config.yaml
num_hidden_layers: 17
hidden_size: 192
num_attention_heads: 2
num_key_value_heads: 2
head_dim: 96
intermediate_size: 768
vocab_size: 3788
hidden_act: "squared_relu"
norm: "layernorm"
norm_place: "pre"
norm_eps: 1e-05
positions: "rope"
rope_theta: 10000.0
rope_fraction: 0.75
qk_norm: true
attn_scale: 0.102
bias: "none"
tie_word_embeddings: false
parallel_block: false
init: "orth"
init_std_qkv: 0.046
init_std_o: 0.0079
init_std_up: 0.046
init_std_down: 0.0079
optimizer: "adam_variant"
learning_rate: 0.0019
beta1: 0.9
weight_decay: 0.14
lr_head: 0.00356
warmup_steps: 279
schedule: "wsd"
decay_fraction: 1.0
decay_shape: "sqrt"
final_lr_fraction: 0.0
batch_tokens: 16384
max_seq_len: 128
doc_mask: false
train_tokens: 131100000
max_steps: 8002
dataset: "wikipedia_en"
MLP neurons of a small language model. Each row is named by its layer, matrix (up: input weights) and neuron, and shows model dimensions 48-111. Each number is 200 + 20 x the weight over its row's rms, rounded and kept within 0 to 999.
Before each neuron's rows, "fires on" lists the tokens most often at its 100 highest values on Wikipedia text that the model never trained on.

fires on: "and ", "or ", "& ", "to "
L5.up460,184,186,128,202,205,186,186,209,192,214,222,186,185,204,178,223,197,199,175,219,208,198,192,190,189,198,197,209,221,184,168,178,217,192,182,177,220,161,186,184,256,189,184,178,205,229,182,214,200,208,231,193,181,186,198,194,218,209,165,210,189,217,188,186

fires on: "in ", "In ", "September "
L9.up194,188,208,164,224,195,209,219,223,162,170,219,201,203,174,162,169,168,214,202,206,208,225,215,215,205,177,198,231,240,197,194,204,224,187,207,209,180,186,196,207,208,182,223,195,169,205,198,218,202,212,200,209,185,182,171,194,212,199,185,201,182,190,213,197

fires on: "Gu", "| ", "– ", ". ", "P", "G"
L10.up17,188,169,191,192,216,212,187,211,230,217,183,197,186,225,202,200,207,240,204,198,211,204,157,147,182,218,183,205,217,219,201,189,211,170,226,209,186,180,160,199,208,162,176,221,189,204,197,232,196,205,212,206,221,206,202,187,174,173,192,209,194,186,194,217

fires on: "iti", "ó", "n", "ti", "r"
L2.up351,206,194,197,217,182,186,158,206,199,192,205,179,194,158,183,167,230,232,201,165,185,188,199,184,212,185,185,228,196,215,189,242,209,180,254,195,247,194,222,200,208,203,196,193,174,182,221,188,203,217,218,232,195,210,205,175,186,215,165,173,192,204,216,194

fires on: "5", "(", "| ", "o", ", "
L3.up668,222,221,212,204,213,176,224,208,206,206,179,218,192,198,213,200,270,197,211,180,186,220,178,218,163,211,149,185,212,232,195,179,192,204,187,201,195,219,188,191,193,154,209,202,154,186,227,203,215,178,217,223,223,188,216,196,207,227,230,205,193,207,212,230

fires on: "\n", "| ", "m", "\n\n"
L11.up653,225,211,216,211,217,196,178,213,187,209,198,187,219,165,182,252,182,184,233,172,175,236,222,211,191,197,192,209,224,207,220,194,249,198,200,222,198,209,180,218,204,193,216,183,183,190,202,182,196,204,218,170,190,188,187,223,203,200,186,225,178,219,205,209

fires on: "\n\n", ": ", "– ", "; "
L5.up393,187,192,163,194,197,190,165,191,188,209,199,207,187,175,187,213,192,226,203,223,167,219,210,139,179,205,210,213,231,209,207,183,176,208,226,239,211,208,159,172,209,190,200,194,181,186,168,199,248,168,202,214,203,223,217,210,173,173,195,196,216,205,187,183

fires on: "T", "Y"
L5.up666,189,162,177,154,197,163,162,224,189,165,205,183,186,192,207,225,141,243,225,204,174,230,204,177,155,231,184,230,226,240,207,217,170,184,211,192,185,188,193,186,198,207,196,219,175,182,199,185,183,218,197,211,223,185,216,220,225,201,173,189,178,231,210,220

fires on: "e ", "es ", "s ", "ce ", "i "
L2.up107,220,186,209,172,173,213,179,218,189,208,177,157,156,177,185,183,191,229,234,217,206,191,226,249,186,220,227,221,213,204,224,198,209,182,209,201,189,187,196,214,226,196,220,201,216,196,211,206,213,220,230,183,190,214,202,166,184,178,210,188,190,248,242,196

fires on: "first ", "1 ", "9 ", "5 ", "4 "
L5.up182,205,186,192,189,170,201,204,189,191,205,183,201,200,224,210,208,204,205,208,223,185,218,241,191,183,208,182,186,189,239,199,187,225,224,213,174,233,222,183,171,172,186,179,183,162,202,158,190,204,233,194,182,213,222,189,162,171,197,196,206,208,232,195,197

fires on: "I ", "they ", "t ", "You ", "we ", "at "
L8.up698,237,208,227,194,203,185,168,161,205,209,182,193,202,153,197,239,192,212,216,185,203,241,207,229,209,193,184,173,186,261,193,208,174,224,205,185,231,228,204,216,228,209,184,234,202,192,182,205,166,198,169,207,231,167,210,191,218,206,208,241,207,227,203,206

fires on: "in ", "In ", "for ", "For "
L5.up580,218,210,150,221,194,206,242,212,200,193,221,205,192,178,171,194,175,221,196,217,217,207,206,230,202,195,204,196,186,199,179,190,205,195,184,172,213,190,187,192,193,187,196,178,180,225,195,190,174,207,234,215,221,190,195,241,185,214,212,228,178,218,197,194

fires on: "| "
L3.up683,223,189,220,201,241,216,222,188,220,179,187,221,227,194,211,188,223,184,221,190,209,196,185,190,177,201,129,176,192,204,237,176,175,190,203,194,210,225,186,170,198,186,185,189,198,199,213,192,192,193,177,213,231,200,184,195,189,219,218,218,181,213,207,175

fires on: "is", "and ", "ip", "ence ", "ong"
L3.up259,210,163,166,221,200,210,209,181,181,210,237,193,193,198,184,205,176,233,201,206,175,195,203,167,224,170,194,235,234,229,157,225,146,194,158,211,193,237,204,192,217,195,209,225,208,192,192,190,209,212,183,209,210,227,185,237,206,208,183,207,190,188,199,191

fires on: "amp", "le", "ig", "y", "um", "ank"
L7.up344,189,226,238,174,204,212,204,246,174,209,206,167,195,173,197,202,189,175,201,216,163,167,242,216,187,200,202,232,231,190,198,209,224,169,227,162,208,182,194,187,187,182,193,200,171,147,186,206,210,188,234,216,167,209,149,184,237,175,212,171,203,242,189,202

fires on: "y", "made ", "is ", "ig", "u", "ro"
L6.up615,214,217,195,201,215,207,207,208,221,187,205,174,218,200,219,171,189,226,209,228,133,208,228,215,195,199,178,199,230,238,186,197,197,200,217,213,208,174,198,179,186,205,168,174,184,192,185,194,211,208,202,183,199,203,180,209,212,202,202,189,185,262,202,183

fires on: "s", "L", "ass", "pl", "en"
L11.up632,202,202,209,191,200,179,202,224,159,188,207,142,241,183,201,199,242,228,178,151,178,166,179,243,209,205,187,197,193,218,205,189,219,202,211,147,202,201,206,210,191,207,171,193,196,195,185,161,194,223,181,195,181,195,173,234,161,192,217,201,172,182,214,233

fires on: "ts", "tions", "tics", "als", "ats", "ents"
L2.up483,201,184,195,172,244,182,171,188,216,209,189,203,201,177,201,197,211,217,192,193,203,201,224,194,177,198,191,250,227,207,175,213,162,218,204,203,194,227,168,168,192,183,232,181,201,181,196,201,204,191,218,226,176,213,209,214,209,228,207,180,195,223,207,198

fires on: "\n"
L7.up682,163,222,176,198,229,211,226,157,202,196,207,181,176,152,224,193,178,193,207,222,178,197,211,176,197,179,197,230,209,184,161,218,210,170,234,219,216,249,228,192,184,173,165,199,196,218,190,197,180,226,218,194,208,204,187,240,190,193,169,233,200,179,211,196

fires on: "= ", "the ", ": ", "- ", "family ", "species "
L9.up454,180,187,208,217,191,213,187,224,205,192,218,202,175,236,236,181,163,195,249,190,204,201,179,198,199,191,207,218,204,231,180,186,215,190,220,170,200,170,180,185,227,206,214,218,186,182,210,185,217,239,196,208,208,199,210,181,186,201,167,194,173,216,226,198

fires on: "is ", "es ", "eth "
L3.up50,258,174,211,178,190,195,189,203,196,164,182,145,179,216,185,173,197,229,179,189,212,201,208,256,215,198,193,213,217,178,226,219,196,202,202,197,192,191,219,222,261,181,213,189,191,183,196,198,224,194,191,192,179,211,195,196,192,206,206,178,183,189,214,199

fires on: "dr", "tr", "t", "th", "Dr"
L12.up65,193,171,194,209,204,177,204,206,178,198,220,220,185,218,230,207,183,184,211,179,213,221,207,208,159,217,142,159,177,217,154,213,196,231,227,205,211,202,188,173,213,198,180,218,146,219,227,224,164,200,183,197,205,217,194,169,204,225,209,193,202,213,181,236

fires on: "and ", " ", "at ", "near ", "to "
L5.up722,202,215,190,198,209,201,222,211,233,212,188,224,181,210,177,202,216,190,193,187,196,151,190,182,209,207,186,203,201,205,202,219,201,199,221,178,225,215,160,196,201,173,206,193,201,173,209,194,222,150,188,190,193,220,195,174,176,198,179,206,213,195,171,200

fires on: "to ", "t ", "I ", "ou ", "l "
L7.up521,249,196,218,186,192,195,188,160,205,206,165,171,183,156,221,236,195,208,216,175,198,242,217,192,204,207,178,193,194,225,190,170,195,191,222,191,227,237,196,229,199,195,182,197,195,194,188,205,179,191,189,215,210,205,215,215,211,197,208,233,180,211,191,212

fires on: "\n"
L6.up165,220,214,181,206,209,218,226,188,209,193,210,194,205,155,220,213,180,178,213,195,191,180,209,161,194,190,207,217,195,190,182,195,232,178,193,204,230,237,225,167,191,190,190,179,218,202,227,196,193,171,237,208,229,206,202,203,192,227,172,207,186,221,181,205

fires on: "of ", "ro", ": "
L6.up173,213,176,212,186,210,209,196,200,212,211,229,172,151,189,184,182,209,213,193,221,189,196,201,212,191,207,218,217,215,183,226,159,211,178,211,176,174,193,193,173,198,203,208,175,204,185,197,235,195,203,164,202,168,195,240,196,219,198,205,224,177,211,182,195

fires on: "The ", "our ", "the "
L8.up347,208,191,184,194,198,149,171,205,174,214,161,143,231,199,226,187,186,192,201,206,234,194,199,184,207,222,178,211,236,156,197,186,211,244,236,178,214,168,214,213,211,206,213,183,198,197,191,225,173,224,209,179,196,180,226,219,184,216,186,188,198,257,217,191

fires on: "ES", "2", "1", "O"
L6.up376,194,164,181,200,194,231,226,160,209,218,188,187,186,188,197,173,223,203,176,249,193,224,195,188,199,189,206,227,230,194,192,197,200,176,223,197,202,195,213,214,207,180,199,200,179,187,201,163,181,224,199,242,196,256,161,202,197,225,233,193,205,201,226,172

fires on: ", ", "li", "ati", "ro", "on ", "em"
L12.up264,173,185,212,224,196,232,189,215,232,212,234,158,196,213,164,149,203,196,195,170,184,238,188,198,203,180,223,212,196,201,207,156,226,185,235,202,200,201,172,204,177,194,216,198,192,141,206,211,208,205,176,173,172,204,206,202,203,179,196,228,212,204,193,228

fires on: "in ", "at ", "for ", "For "
L6.up583,214,212,193,209,237,193,232,221,174,204,212,214,216,192,209,203,195,175,197,205,216,196,216,206,233,215,162,167,152,195,174,201,194,191,213,196,223,218,198,235,226,170,206,198,183,199,185,207,176,188,206,214,196,187,199,217,210,212,184,216,205,216,221,202

fires on: "\n", "|---|---|---|---"
L2.up37,193,180,223,202,222,226,232,199,191,194,215,206,212,182,217,176,182,152,214,205,196,174,219,183,179,177,199,187,235,191,210,192,212,183,191,217,245,238,210,156,198,180,209,164,200,178,225,158,192,154,216,221,210,198,198,223,219,195,201,214,180,199,230,192

fires on: "5", "6", "4", "7", "8", "0"
L12.up529,211,196,230,162,233,204,191,192,183,187,187,175,215,202,184,172,204,234,184,197,205,186,153,210,227,221,202,243,187,221,181,218,186,206,199,191,210,151,158,211,188,178,189,225,188,192,200,211,225,181,209,193,196,163,162,244,186,190,194,221,210,208,223,203

fires on: "| ", "in ", "is ", "s "
L2.up288,250,184,221,203,221,208,222,212,236,170,171,220,238,203,198,182,184,190,206,203,192,185,211,222,198,192,179,186,174,203,218,210,190,179,179,176,201,252,186,168,157,182,185,146,211,248,203,194,178,176,202,210,198,203,169,219,231,206,210,174,202,174,199,199

fires on: "to ", "and ", "/ ", "- "
L5.up463,223,189,167,195,234,218,192,194,195,224,207,213,204,212,203,196,203,180,160,189,219,196,224,209,178,225,189,229,228,169,206,209,216,204,187,220,210,187,196,187,250,204,189,192,211,226,202,186,188,183,241,224,191,167,193,212,204,240,189,238,194,182,179,205

fires on: "| ", "\n\n", "sion", "= ", "History ", "15"
L2.up695,226,213,197,200,213,226,170,189,212,222,219,199,205,204,189,218,177,195,239,161,230,193,213,214,217,198,188,221,211,223,220,180,225,199,169,202,189,199,189,208,180,216,222,177,193,198,197,190,204,194,233,193,239,200,214,220,221,216,201,196,205,205,208,221

fires on: "ed ", "et ", "s", "iz", "ts", "ents"
L3.up438,217,184,181,159,209,185,186,199,223,192,179,225,190,186,152,191,192,192,226,216,193,177,222,177,183,209,167,218,211,232,162,184,197,197,222,195,195,203,217,171,238,182,194,190,210,179,192,201,194,193,229,196,200,206,215,251,230,219,195,186,203,191,203,255

fires on: "st", "re", "ed", "over", "en", "ow"
L9.up629,220,199,206,202,212,185,220,156,196,197,226,202,212,192,191,206,166,192,198,174,171,198,191,225,215,235,218,210,181,161,206,187,196,213,203,176,183,205,170,168,227,197,182,186,250,191,154,183,183,191,181,223,200,186,185,185,203,230,186,188,198,189,234,212

fires on: "P", "his ", "G", "J", "her "
L9.up157,217,188,225,168,209,177,194,197,187,192,198,181,198,215,210,195,228,238,198,218,197,209,188,188,187,213,220,205,201,205,204,232,232,164,247,206,218,177,203,177,169,176,178,217,203,194,212,218,191,215,218,179,211,153,229,222,159,214,195,222,182,178,207,200

fires on: "K", "k", "the ", "w", "t"
L12.up570,211,201,217,179,208,175,237,207,216,205,215,161,196,191,180,186,185,202,162,198,214,215,247,212,193,196,182,195,164,216,192,214,206,222,222,210,228,237,215,200,197,209,187,196,236,218,193,178,216,206,161,215,238,207,195,173,208,202,182,197,206,248,186,203

fires on: "of ", "/", ": ", "; ", "e", "—"
L5.up767,206,175,176,151,191,231,169,215,184,182,189,216,220,195,220,188,192,238,219,199,178,196,191,156,193,192,223,224,205,209,202,189,229,222,218,194,184,204,196,158,193,185,185,191,196,155,182,216,218,179,173,204,208,201,189,197,215,177,223,189,204,211,187,229

fires on: "| ", "comp", "t"
L12.up312,194,204,238,203,204,195,176,226,245,182,236,185,213,226,238,203,199,206,204,224,187,180,181,195,188,195,202,230,182,199,221,174,208,175,225,158,207,205,207,166,203,179,177,158,172,177,241,185,152,188,190,218,196,208,201,218,192,204,214,175,218,201,217,203

fires on: "- "
L8.up326,201,203,219,164,220,206,200,208,208,216,233,161,191,191,207,154,204,202,221,192,191,219,209,210,183,191,186,214,172,191,183,192,203,164,231,180,221,209,193,191,238,207,147,205,228,205,217,175,173,177,155,200,156,216,210,186,213,204,217,218,186,211,164,197

fires on: "the ", "of ", "t ", "to ", "at ", "a "
L8.up20,212,219,199,196,208,188,205,197,186,214,155,168,225,208,242,233,182,207,188,212,207,193,240,202,223,232,162,194,236,180,179,189,187,226,196,212,214,194,225,183,222,211,204,221,224,181,196,216,178,192,197,175,214,189,209,210,208,242,175,213,182,249,201,223

fires on: "=", "| ", "- "
L10.up681,207,208,218,169,206,186,190,203,186,157,221,209,173,195,193,186,168,213,213,169,218,225,178,215,207,179,187,198,183,214,181,222,205,193,215,175,226,221,214,221,253,202,193,243,210,203,190,200,212,200,152,216,184,190,187,194,204,218,247,181,156,198,178,175

fires on: "\"", "as", "is", "at ", "and "
L9.up88,206,164,179,190,208,198,218,181,211,219,193,213,217,200,193,208,175,197,215,199,158,206,216,181,197,195,207,204,189,188,193,216,183,202,176,200,198,205,205,193,261,212,224,236,207,189,201,159,230,158,194,226,200,208,174,229,221,195,192,220,172,210,213,226

fires on: "\"", "most ", "very "
L8.up310,202,178,189,175,172,192,174,217,204,202,206,185,216,186,215,216,165,211,242,212,200,209,175,198,194,208,201,174,194,227,177,208,187,215,196,212,220,218,219,165,224,172,147,187,180,175,211,209,222,213,218,182,224,155,163,191,221,215,194,187,221,207,210,187

fires on: "of ", "near ", "than ", "around ", "to ", "towards "
L7.up330,203,218,222,219,192,215,225,199,230,202,176,219,178,219,194,228,202,198,202,211,214,167,223,188,199,219,180,193,189,222,180,223,190,207,204,163,241,214,174,184,206,192,210,207,191,167,227,213,219,168,167,195,195,205,187,165,196,178,173,207,204,207,170,199

fires on: "t ", "his ", "to ", "her ", "s ", "I "
L10.up719,246,214,191,184,147,215,191,170,192,212,170,222,175,199,198,230,230,198,189,194,196,220,187,194,177,212,162,168,196,219,221,207,219,222,209,183,187,215,221,217,225,181,192,192,198,209,177,204,186,157,178,168,228,198,225,197,204,202,183,223,178,194,202,194

fires on: "N ", "R ", "2 ", "1 ", "S ", "Cup "
L2.up699,229,181,203,183,201,219,192,207,232,240,196,214,259,199,210,202,232,169,183,204,199,167,207,197,168,218,157,216,166,224,204,198,192,191,194,201,220,213,187,196,179,185,189,206,218,181,161,176,191,177,219,190,190,202,188,217,224,224,231,216,203,195,159,211

fires on: "| ", "(", "ess", ", ", "and ", "l"
L9.up70,187,179,197,213,233,180,192,180,192,195,219,220,222,207,176,204,244,206,216,218,159,188,207,195,193,215,210,177,231,208,215,183,208,238,204,207,200,238,198,184,202,178,212,232,179,167,225,174,193,215,198,222,188,218,173,223,228,209,221,206,204,213,190,216

fires on: "t", "T", "ing "
L10.up477,206,188,213,192,184,206,206,234,184,197,228,220,198,206,195,223,183,209,196,192,206,224,191,185,164,213,165,203,227,237,140,194,159,200,211,203,200,193,184,193,209,211,200,227,215,190,194,197,168,186,169,216,217,212,203,185,219,196,184,190,189,225,226,203

fires on: "c", ": ", "s", "; ", "- ", "h"
L7.up764,177,191,232,196,216,201,213,204,171,201,222,192,203,212,222,213,190,205,230,234,195,198,171,202,197,180,207,191,187,211,153,209,209,176,212,166,190,172,184,220,219,213,230,187,180,185,215,191,181,202,196,212,187,205,199,182,155,194,202,206,193,206,209,184

fires on: "9", "8", ".", "of ", "7", "6"
L8.up279,229,182,224,207,236,188,162,198,164,172,213,215,164,208,202,181,194,195,223,233,200,183,160,185,201,223,219,199,198,183,191,229,193,227,195,182,194,198,179,172,214,207,206,240,184,168,172,207,220,233,176,214,188,176,174,227,221,186,225,206,194,185,208,194

fires on: "t ", "n"
L2.up118,190,173,208,200,184,167,160,179,188,171,189,186,193,209,195,186,236,209,211,212,172,183,185,226,164,191,204,215,199,206,204,200,205,174,204,219,224,169,211,208,188,186,207,188,200,182,201,183,188,211,239,226,197,209,228,208,210,185,177,172,186,209,216,179

fires on: "(", "| ", "eas"
L10.up362,213,172,188,211,236,167,190,205,222,218,206,242,194,181,253,215,176,196,213,194,180,198,199,196,198,179,190,184,235,196,188,169,164,215,217,217,222,219,183,174,215,192,197,188,213,177,217,181,194,194,181,220,212,229,168,233,209,229,235,202,190,216,224,211

fires on: "en", "-"
L7.up101,222,167,210,237,222,185,203,186,198,193,195,196,224,194,175,216,181,218,230,212,181,205,187,193,213,204,192,195,186,220,178,215,198,214,206,204,229,216,216,192,234,229,189,216,206,214,216,200,207,218,162,244,188,187,178,162,177,183,187,203,186,211,191,218

fires on: "k", "as ", "K", "w", "\"", "W"
L12.up604,160,218,184,167,251,173,222,185,230,209,210,188,211,183,200,173,148,206,199,205,187,242,222,204,192,179,180,203,217,245,198,203,218,233,220,225,207,194,215,207,221,189,215,194,185,195,192,199,201,216,202,223,206,209,162,178,223,188,159,200,189,226,193,218

fires on: "The ", "the "
L9.up242,206,191,201,212,226,179,196,192,189,213,158,147,199,192,222,228,213,212,221,207,239,185,201,185,209,248,178,220,190,203,188,149,177,191,198,158,234,195,247,199,214,220,224,193,187,191,209,237,175,229,232,197,201,200,220,204,199,228,227,165,193,238,214,190

fires on: "O", "ent", "U", "d", "D", "\n\n"
L12.up533,189,212,179,236,213,186,216,206,181,234,184,202,225,194,164,213,195,190,205,181,179,202,214,263,192,206,201,209,178,166,220,149,198,220,193,226,208,212,189,173,225,206,185,210,159,219,206,203,195,193,215,191,193,186,219,182,161,180,203,224,195,200,221,218

fires on: "— ", "; ", "—"
L2.up726,205,164,186,177,235,210,189,225,192,211,213,225,202,165,201,203,187,188,198,207,179,195,215,203,184,214,220,203,187,201,197,188,206,224,200,199,190,195,194,194,212,193,206,176,181,160,231,187,179,171,185,187,197,207,219,210,215,208,201,179,193,214,188,228

fires on: "to "
L9.up706,200,193,189,204,193,201,191,240,238,181,222,216,189,200,209,221,199,185,215,217,202,205,217,163,199,227,206,201,219,202,196,219,185,174,202,201,207,196,149,176,211,203,216,196,176,200,235,214,216,144,167,223,185,211,210,208,203,199,183,177,194,193,164,203

fires on: "its ", "their ", "his ", "our ", "very ", "ir "
L5.up205,209,180,188,189,196,184,203,193,212,190,173,167,207,208,221,189,193,244,183,208,196,203,204,210,197,221,168,190,205,217,183,210,220,210,192,178,196,205,193,217,201,191,153,203,192,194,183,226,175,214,220,170,250,158,185,193,231,220,189,203,179,216,233,196

fires on: "| ", "t", "on", "ton", "a"
L7.up410,201,208,234,187,215,193,216,235,204,175,206,187,214,204,217,220,205,226,219,210,184,217,171,158,183,198,181,189,202,203,206,214,206,198,226,194,220,217,173,187,196,176,190,159,192,182,218,178,190,198,181,232,212,228,223,189,207,163,214,220,214,231,186,229

fires on: "'", "The ", "the "
L8.up612,202,208,231,185,189,195,175,208,179,215,178,150,207,191,227,187,206,209,229,187,224,191,183,191,183,240,194,188,199,198,180,174,219,203,203,187,213,191,205,191,227,192,198,219,198,198,206,223,185,203,201,163,219,164,191,230,220,260,183,166,174,216,186,226

fires on: "to ", "t ", "-", "not ", "& "
L10.up425,217,176,187,202,174,223,217,183,211,226,197,196,176,172,198,246,223,191,185,180,206,204,222,197,171,202,169,183,235,210,195,192,207,242,189,195,225,259,228,207,175,208,193,200,209,205,202,175,165,185,184,179,209,195,221,222,193,193,188,248,227,207,211,221

fires on: "first ", "th ", "an ", "est ", "most ", "second "
L9.up749,181,188,199,197,216,173,215,199,216,198,184,200,188,186,200,219,178,220,203,203,205,217,158,189,181,190,219,225,179,179,182,172,210,220,200,170,200,197,200,176,223,162,160,220,200,196,167,209,214,221,216,172,277,172,175,194,224,227,208,189,198,227,221,196

fires on: "d", "l", "ell", "en", "ill", "pl"
L12.up333,221,221,210,205,266,169,207,196,197,207,202,196,221,184,217,209,173,219,231,196,179,178,205,186,203,193,219,157,213,172,163,237,205,222,232,204,183,201,232,202,230,180,185,231,222,195,199,215,224,233,208,205,192,178,178,196,165,164,212,208,171,180,161,229

fires on: "a ", "on ", "in ", "or "
L2.up550,179,189,165,199,184,204,186,207,191,199,222,182,201,194,161,198,177,191,184,215,216,178,184,180,207,197,202,180,182,203,187,204,205,196,210,202,218,207,209,208,212,200,187,163,235,185,195,196,202,164,223,195,181,222,175,219,238,176,191,201,203,235,193,236

fires on: "– ", "and ", "- ", "to ", "is"
L5.up198,210,203,153,209,215,215,162,218,183,226,217,211,218,199,212,224,189,179,196,193,196,201,176,201,166,187,160,232,222,219,191,213,194,194,214,183,199,172,188,197,235,205,175,222,195,212,187,194,212,149,232,167,203,181,196,189,193,214,190,197,198,216,231,181

fires on: "the ", "ary ", "or ", " ", "edy ", "ama "
L3.up590,164,208,204,148,241,219,185,204,164,182,232,186,225,177,210,188,196,184,230,200,203,187,181,158,171,195,216,198,219,192,205,178,201,225,183,186,184,196,230,197,233,177,222,216,192,200,180,178,206,220,188,185,202,191,199,243,240,232,156,169,185,235,199,219

fires on: "ing ", "\n", "age ", "ers ", "us "
L3.up702,180,182,219,192,188,190,200,188,195,182,257,202,174,207,194,172,188,205,174,227,209,206,211,203,183,182,151,204,263,204,211,222,173,221,179,216,200,216,221,208,197,210,235,218,174,216,191,198,204,190,198,216,200,209,209,219,181,171,204,189,181,246,252,167

fires on: "n", "om", "en", "in ", "tion"
L6.up294,204,216,203,192,177,192,223,202,212,199,180,186,202,210,189,185,188,199,235,245,211,220,179,209,211,183,230,193,215,191,158,238,170,225,214,224,220,208,202,201,219,186,236,234,228,167,219,209,225,228,162,230,201,178,187,192,192,171,193,180,171,223,210,236

fires on: "| ", "^{", "Se", "_{", "si", "min"
L2.up424,218,195,203,200,243,203,181,178,230,183,191,242,197,197,190,173,211,162,194,207,212,212,211,199,215,187,155,198,192,208,235,173,178,161,216,180,207,212,205,201,232,193,202,231,193,228,214,167,203,189,188,192,201,220,173,192,200,203,192,212,193,195,211,236

fires on: "8", "6", "7", "5", "4"
L7.up336,221,205,204,158,225,189,196,170,188,213,200,163,167,209,221,166,186,229,176,195,239,180,162,217,223,243,221,213,204,201,192,226,164,209,191,181,227,187,174,195,215,175,177,230,217,194,208,193,197,196,175,222,206,202,196,259,197,219,182,199,209,195,191,213

fires on: "t ", "ing ", "ed ", "| ", "view ", "sign"
L2.up123,201,221,203,171,211,190,233,204,200,210,214,221,206,202,184,224,191,196,230,202,203,182,195,225,179,203,199,178,197,210,180,207,154,193,212,230,261,240,212,209,185,188,186,189,221,186,228,173,193,182,186,205,207,217,206,200,185,206,156,186,195,208,215,164

fires on: "Rail", "erg", "D", "iss", ") ", "ent"
L5.up411,203,179,206,204,237,206,231,196,187,209,244,201,186,184,170,186,176,175,197,179,192,193,200,239,177,210,209,183,205,174,213,206,184,195,180,210,190,230,204,180,198,167,168,183,199,225,163,208,169,184,203,217,194,206,207,211,162,191,205,208,181,194,191,224

fires on: "; ", ": ", ". ", ", ", "in ", "oper"
L5.up331,153,205,221,200,236,175,229,198,184,212,201,186,159,179,200,201,189,229,200,209,201,211,177,214,191,182,191,230,178,208,159,166,195,165,235,194,180,161,169,208,228,202,202,181,187,200,236,215,227,188,177,200,241,234,195,192,210,206,172,222,198,204,176,213

fires on: "to ", "4 ", "5 ", "9 "
L5.up423,203,197,169,198,205,187,218,199,208,226,215,218,206,208,221,179,227,177,196,192,211,185,215,178,182,235,145,187,239,208,246,200,228,218,216,228,205,222,202,181,184,186,184,181,174,182,161,176,222,214,150,179,240,200,210,191,194,187,188,199,202,190,223,178

fires on: "and ", "or "
L6.up633,208,181,152,172,193,191,184,205,218,235,197,187,237,225,170,196,191,185,190,175,203,174,209,211,208,199,209,213,189,206,185,188,217,159,200,197,219,181,181,194,192,217,199,195,227,202,199,181,186,174,197,207,219,195,162,216,224,218,191,201,199,235,194,202

fires on: "by ", "ing ", "-", "/ ", "| ", "els"
L5.up127,204,182,239,185,239,207,200,185,209,205,225,199,192,206,205,185,230,193,199,183,206,250,200,196,187,191,152,210,185,222,183,189,199,208,217,240,183,206,207,229,239,218,199,223,213,210,178,158,207,169,172,208,195,229,198,239,191,213,212,180,164,236,192,215